config.toml
num_attention_heads = 8
beta1 = 0.9
final_lr_fraction = 0.05
max_seq_len = 1024
train_tokens = 384800000
MLP neurons of a small language model. Each row is named by its layer, matrix (gate and up: input weights) and neuron, and shows model dimensions 64-159. Each number is 128 + 32 x the weight over its row's rms, rounded and kept within 0 to 255. Numbers have three digits each. A neuron's up and down rows have the sign that makes its largest values positive.
Before each neuron's rows, "fires on" lists the tokens most often at its 100 highest values on Wikipedia text that the model never trained on. A number after a token or word is its count.

fires on: "u" 27, "iv" 18, "en" 17, "e" 8, "ip" 8
L5.gate86:109127121115150144079106135161077159153117139155180136054109149138136146120109097136151051190086124109146133113084163104127132121184154111145125125161200122085159098074082140171176200156154077180098129147188127129146123180082126107124131154062141141178219102076184100168095123147146134169
L5.up86:091166159133155067102161163120158151075156131106114120160133114132117104184137101144129155076128153135146119135166145111099172172136153184164101140131135133156109097115077113184125106104127118186130182148179139127093126119138155089204122082175136134189187174159131162134150159123112145087

fires on: "ad" 52, "e" 10, "iv" 8, "av" 7
L5.gate577:097057132095152175128173099156100134106082093184118142120157111122135185129110089098138106134136137162150156103143131151132143119122153107155171127143163122121139084115114131164125179126138129135104096075128172129205155188148153125183122174090221181127144161175139117127103131067154130062
L5.up577:120150115130133115093129126120150145136112108128095127204192132164149126157063127096101134121059097116120067094130123188115121131167140127175085177112106153152106128140148148122122042171108110125118101123161134163143123142142149089150056106099146123131168079100152167132086167086133048153

fires on: "e" 57, "i" 11, "g" 9, "ust" 5
L8.gate286:098169146133143144087110159091171070098170104149102111161119116161124173127172118118057112089111130093149110158124129121126196131065133147132162108078131158096100128100092101141152151144131172157113103198101098156164064074128119148148143132135150111045113150091141153154092132151160120141
L8.up286:088153108130140151169164241135141144158159144168087103177134076149156104123144105110125076113071191118135098096108157106181099121038127160065080163158096095118110158104110147126150154126153129158181094114114135123127101196092136181153161069127142107113153169110076118181066156155143119112

fires on: "\n\n" 45, "|" 33, ".\n\n" 21
L2.gate205:148120169108072132148076143118080136115134145166176094090129158100138149160099216105118137136142169124112103109166075105124086093082140129101029137178147137122152078104117131101105091144161143155173125142161113157106155127066108150104137114165155139079157106111157151125123088188117142142
L2.up205:138121161100132115164023127127107157089081108196132076070111137122166138165124214088070118164138178192117134123105054122116077098094163158128082109160090138139150051142102125097092135149164130145163090118128101143117146136062067131113108095164144192092199145135187143141200059157167119133

fires on: "en" 31, "x" 30, " ex" 23, "n" 16
L3.gate382:096072165132118093139120133140151138122084067083129158123129174154161105084121146119147113117121109168150156137143138125143142153115116112136086128121106191137070087143151141135101065140134150111170122161157039157108105111115154127126154175080136160096140112129061105182167160155088146144
L3.up382:087140160105123091132176113119188108136130080047115127121150144141118084122099186098146110096130127093134140132178164141132134181121181101119108154061095152139104083169174156178137069127150142122129112148148115152113090137071178147132136183105134089137142116164046109152205212141109136110

fires on: "\n\n" 43, "\n" 19, "=" 12, ":" 9, ")\n" 9, "/" 8
L2.gate270:122163170164189067134117126104109112110130143127207156132171076163150189097130144175125113127150152111130186138201095099080131164127110179107084153153143136119149132159100152170077119156150122073135085178180142082132133134161146193111096133112153101121109099152159146133137103191097141104
L2.up270:129154131125128074138094154164110127142109105117109118153083101199132100083119124140170124140081136118160055115125092132103162116144061126127124139157093110089151112152132095143148135109134137129131133143126175112154150026112130099149061176140176109104147086130059094160193105065162134121

fires on: "o" 46, "ame" 19, "ing" 16, "av" 9
L3.gate396:159133097133169151090149098176079098189077081124157121062123148131085086167116035076137082127181087190120133128139142110093088127110053129147090109129138143114146182107112152148114196129137134107120083102132067099068172160141161129154159100127180161134086140164161139115090126151100116107
L3.up396:148152153118180175133115062139153207107141079107118090099157118142062180149077016128091129134165083153112087146118155098094090156104092120136105119120114076107143149142114116121157176183120137128034070157191095071072164101140152146064125134127147134143193139172147111165109095105159126129

fires on: "ur" 39, "a" 24, "re" 13, "h" 8, "k" 4
L5.gate94:103099116125120090132129114154108216106077136143126135127100091127100142149095122082189153176174125126085099106111091134099089158141088135081133131199127110155122146099172136157130153104126081149119126115145136111094143131162123052123130122120117101082105166090127150086093100139127123201
L5.up94:139112132193100152108088157093138147161044133106109121094184112163166186173150075102109072172120168169094066151095166151143150186157183147161164100118130111121117143160102131111129136122103138166200108120126108129152120116160096129105177188108101164145143114108143126099156088197132137134

fires on: "." 44, "-" 34, ":" 10, ";" 4, "," 4
L2.gate581:143045154116188144111157150132160159139142087118124065147145104103132104094071228116106084144150146134177171143134142143076092116101051088083123107110138100171184125137110160121155094098147097120142126131164079190198155123120138121166104085158144127193119182153120142131150088121136117136
L2.up581:138108144171130191099126111066132109123119118159033140116084095098163132151087102125047062127117127129124126164099122159100146121159138129130178106116092149131121148177120107070075141054133078160117138092168124141128159137117141121113155058144149142160088140091122108080129112136177160128

fires on: "g" 26, "ep" 15, "t" 12, "ct" 10, "ember" 5
L6.gate112:105171097175077145157115134110184119190121180173071166150153092062121136230118133133089093140073201150163144127076128078142082151172150115149146146118072113154151120095138135104104110163122104159095117123132142124165148131114165109134099149043143122144121110170152109098095105106155185113
L6.up112:085154101131113162127139110141148136089154112130068150129175133076147097097059160069100080193137168209070117121111123097134113142169114127146195106120167128083190167095099140091159118134118095124148079139151099137103160181107152130118132148109130103120165101093174102140085103120113061113

fires on: "." 61, "e" 13, " " 9, "ou" 6, "," 6
L8.gate416:160193136113105105131072145127073123152118176147119107202186127163137156116149133110157148165126116107151118162058108172117139076114163118143101148148142191148163187119143136150134150152124132096150166179100071166140096142152226138166121140132107128169141185105146133045102146122115102111
L8.up416:117146101036126073125121133170127114163146101131103101186139181128183142092135085153134121142168195087110099094090086163117112156135120086102127144163141163165118140097168105181155143128143107120151107111083112073143070137171053195106126107076198140124139173097132129109159155112082101114

fires on: "ic" 18, "b" 14, "ag" 11, "ur" 10, "as" 8, "r" 7
L8.gate525:113121120150173111156143160118140164157143161150097163127176100124104099138116103137109159125182119170170080172147099124162087116074086131163135139087143185160140084127120102124184061123089128110102117134108142154138135106154126057153122169171162139119111036152166128152112133094148079105
L8.up525:178127108183104097085132143197159169136101102157028126082200106138125103160151149145142128203084171097127083177148115201162089098101110154144140096122152151086096128163107119160125147139161138182118099113100118216091113106104199132178110219166172128120158163178126142124183119140199085118

fires on: "c" 20, "as" 15, "es" 10, "ric" 5, "z" 5, "os" 4
L10.gate496:137112121157160158124195128113093095120156159093158201118131152103141074143164159148086131131077131118113109144114131129140132073103167104113179088106144191120072105105163151158179196150174154145112107126119167156153118143155103118187145097161129089103121140116194134163081142142116150146
L10.up496:160167114131134157187104130163139108136128110086098123161146169138181124134156184085111170070092095158130140176136122181121141138163128150104079095131161105137162130150126159155130116135124129163068101157129138153162211081145164147150153132093137146170147201188125110169181178116165152182

fires on: "\n\n" 94, ".\n\n" 6
L2.gate17:151185086090128126184124116069167134097086151129094086101114185138085147114129192106087128098138152163134078143163113105119116113168055139156143163145128194107181064155105107187113109143166142153167129077106102112145088073134128116172122159122128166071119218126057170195093098140118182119
L2.up17:123095130129103143164190100085123159084106143142163171120135173104098132111198182131108167119158123086092130117157115132120151113158095151168133132120117187089151051146113171247128156136182132103154148048080110117142128124127118111171125145154127121117118155121080181194106100139081134136

fires on: "n" 34, "le" 21, "igh" 17, "x" 16, "m" 12
L3.gate435:144105185091170126168104124140128086147166066086202134054073122110123149156099137134143122149127186173126132139124091132184124117117140132144176129153066199108079126130165130125155080136189135142109126218111046123099119121090202154098148091104128110160118131108116061129162100136130164106
L3.up435:121074089102158131220128091103126073110184139165081128103173145112161107070154166186153122171163132133142124154113107143187148157106087064117137074117124099149109151103145087146086091134116066129163102129111129109091122153118143112060119092106131079139135126141069087152138152077131136162

fires on: ".\n\n" 91, "." 5
L2.gate133:154075140090108101156103154122158139103088128118116095129092135113123098122140137066080131110150177177149100093111096078122102070119050092142143069130142133104143100097114152091123129127142127187171124105115125193141062161116128172135137099179116161044165176159078153121220081180137159119
L2.up133:148081099152112104115071170160097179088147137179065088156136163168149103139070163110070134110147156150095122135129133128149179115132096127122169051107107123112208147128126158112139160082141100117130189112118113166131128108073126139113130159099130169092161171154090164128150121137190071134

fires on: ":" 38, "\n" 14, "\n\n" 11, " or" 5
L2.gate257:119147135186112094105088123138095182111086172121116120096131115166081132103132139125151160125067187120172134135142122119136165144097084139165092172175137107067110077116076173090096102131145144112126106148141110174105141155107147183103097124178149136082138177104108105156121107175120155142
L2.up257:152140133155127085123060121156138128127083180122102116130110109161113104079130170167164138144122165100163142132083095097144136155088106177145061135183115117097145096097130150144097123151183091118137139167121121171117198130091129172095069094192144142123138101084147063130100132118157094149

fires on: "i" 57, "k" 16, "is" 9
L8.gate340:110119115197172144124160083125135073111110085173072110152098099076111152143177049091076082108098093173098120160123136143119078216096172099143165192141154185087119103081115165171095111100121158212053094120094109096146123104060134131132136102123163109081123094143064082142149150055189088117
L8.up340:122080173142113123132126071055113174161141165145124087131109127091145076172129116123087083160086148123115160094126113137140126196140124152147153123160110101118149166069133138137161155124139096126124096086143116122182118102096088122124166118146111091138087153123061156210149172105135141119

fires on: "n" 41, ":" 19, "ed" 10, "\n\n" 8, "-" 6, "is" 4
L6.gate268:156093093208114112159099092129159085150132131095097144088101134099178131107152139166122089126126091094076148178132068136154096118120124097185106133083132148151152140119146153166081114111090147150136101060129054051169113107057152102162142108171107081115118130096137093174126151074091115059
L6.up268:124121091126176115143166156124175131111107108160137090052109191129119106075131109125104157120130175110065118102138032097166134153108179104125187095154127148140124136159089142103097125158189094133162146109187142119110130132100123090064102103095162145100130226140081133080132204087128141100

fires on: "an" 34, "el" 16, "d" 11, "he" 8, "u" 6, "ember" 4
L8.gate646:137148075140189105076172134161164067143119123180212153156136168168125100091132139076082140151112117076117153154091124121102134126132106152130185129113079182116079131118107140188147187046184113067126120081120107156159134200130105122145153117146152149145102132157131127174143115161163126094
L8.up646:136097155107080107129124112101078146122136098079086119141124123125085104151171108095086186105167131082107086118074112144069201173164151138112133136121101120165184156154144131167086050142124144117143184131111041118055158196143093115096143106105158056093115143122090175114075127133106143145

fires on: "ver" 27, "re" 25, "er" 18, "g" 8, "k" 6, "n" 5
L5.gate440:192132124109086116126160141082068114120117092137160130111104040168116171179095156142085100167120169108149111085107158036138103109118071174045160139143135118175103072108172078157136138148114104103072134106169136084103072132128155161110126139082098118113117214108089157131151121162115154169
L5.up440:124124076167142156098085102117093132139133055153157061074174147113149122139126168092126144122063145143180119128157096163133175156132117158112126101127107180080098102135133103139071085101176094126169129110116116081107124102135089179113128182103117111158109125124082119148169077104096117137

fires on: "ell" 17, "y" 17, "l" 10, " with" 10, "\"" 9, "s" 8
L8.gate232:126106113106080132091111086163070068140059126129077162141102012136154172173154105136176094079118106127118154160128071129095127108149164110083119120181157082153082120148149111106091137134142124121092150129136173154186133156175087131115113143203161187184091132135105114128126141127132159189
L8.up232:144096115138101123173142142135132130214032106118186078094112147143121074101153130123079175148106092120154163112162125117129183123105111127056126168125117146132105113147089118135094177145122122103155141144135085093133118098150187069152077112086153089133105188110082131110101159154090068133

fires on: "ound" 58, "ain" 21, "ist" 6, "ial" 6
L3.gate662:124114201125150144138105118069133150118105179186127097148137166116108097145156187145110112123160163166089166126215136076137160177162155141085135187130102096073139122114180209114098142138141166123119150113162116096093111121194109141078090124131094198158099128118090099137108143156095086137
L3.up662:139143124159112167120096100029090134081130174159185116156082154101112090153103135117104123147137153126161190115185117117143114150139147165142106202107081081084154070102145160060137123109119093095131101137191132098148138159125160189099124122147089164063094088177100115113170147164135137123

fires on: "re" 43, "se" 39, "ue" 14, "'" 4
L3.gate163:115144108071166085144137138122134138141107046175163075152132112173137136193189145151129117084061114141144127141147134115094141054135081123140133104170104145137159080131139141129092136100135125170192091131089172078101112127123095151137148116176109140158134163091164169096160111122056159133
L3.up163:134116170111148068137145115073152099137121084122082121186177133128114087127114157132099154120078117086141179144172183142122135114129143130118136131165143141162122058075107121090116121084123135162152117168163141084184083170129081119123139104146150174113138137138139201165060158093046105151

fires on: "he" 33, "h" 22, "ou" 21, "e" 7, " wh" 7, "w" 4
L6.gate313:121160169146172072066102121124082154167080122125166077096157130223106151111161125114145153104082106114135096118147190171129124098074153120072092128131102153152148142130144136158108126137098150146123154132151146111136063115101144134152127095137164148165123163168068122082140163091107133177
L6.up313:082172097158180118122080139136132111166095071039162112179074171167108181123148115097129160148195202159100115068133099112124129109101142122134117153137142183124096111080170155146170169114107157087131110114192164053119196139115210140101089157108143120112169128099082096138094141119134203152

fires on: "est" 28, "oc" 27, ":" 18, "ch" 13, "ist" 5
L5.gate158:135129149163082128050161150137109041093198120149167178069162073116159119185130112166134073142130099231107152145113111184112137132198103105123147191138112204151148115179148137135110119135065136089128126116179113160133163204092131140141097119105116147119092123137145121104122086164136135110
L5.up158:122089119151070103136110112149176128153230119141140154076105128075068103159115152140094096117165102137096107098191061126071176116137172139121146184141121129139118125155146145113099165144105165099049205141158128157142131073150104154135132121164087122107143135136155091088146172139075104164

fires on: "as" 47, "e" 20, "her" 12, "ore" 12, "ter" 4
L5.gate510:146128142125105161169192072160160141179150111125128143108104191132068131147075138185113158155081092117107150153084196107138091139213124061104077139171121088114111218113131162132069147121125137164148101139117137142082118131172149178108153117096133088070074153141118178110112168121122104100
L5.up510:140189122197182057143120210086114157097130143143086149095134174169155189176172188101049088122075103125070145093101175113155123108139139162143190160085105117141120108104127136183128111068099143152141093156161182183124144163130131104130139137116128107175094143118112171168140181137121131110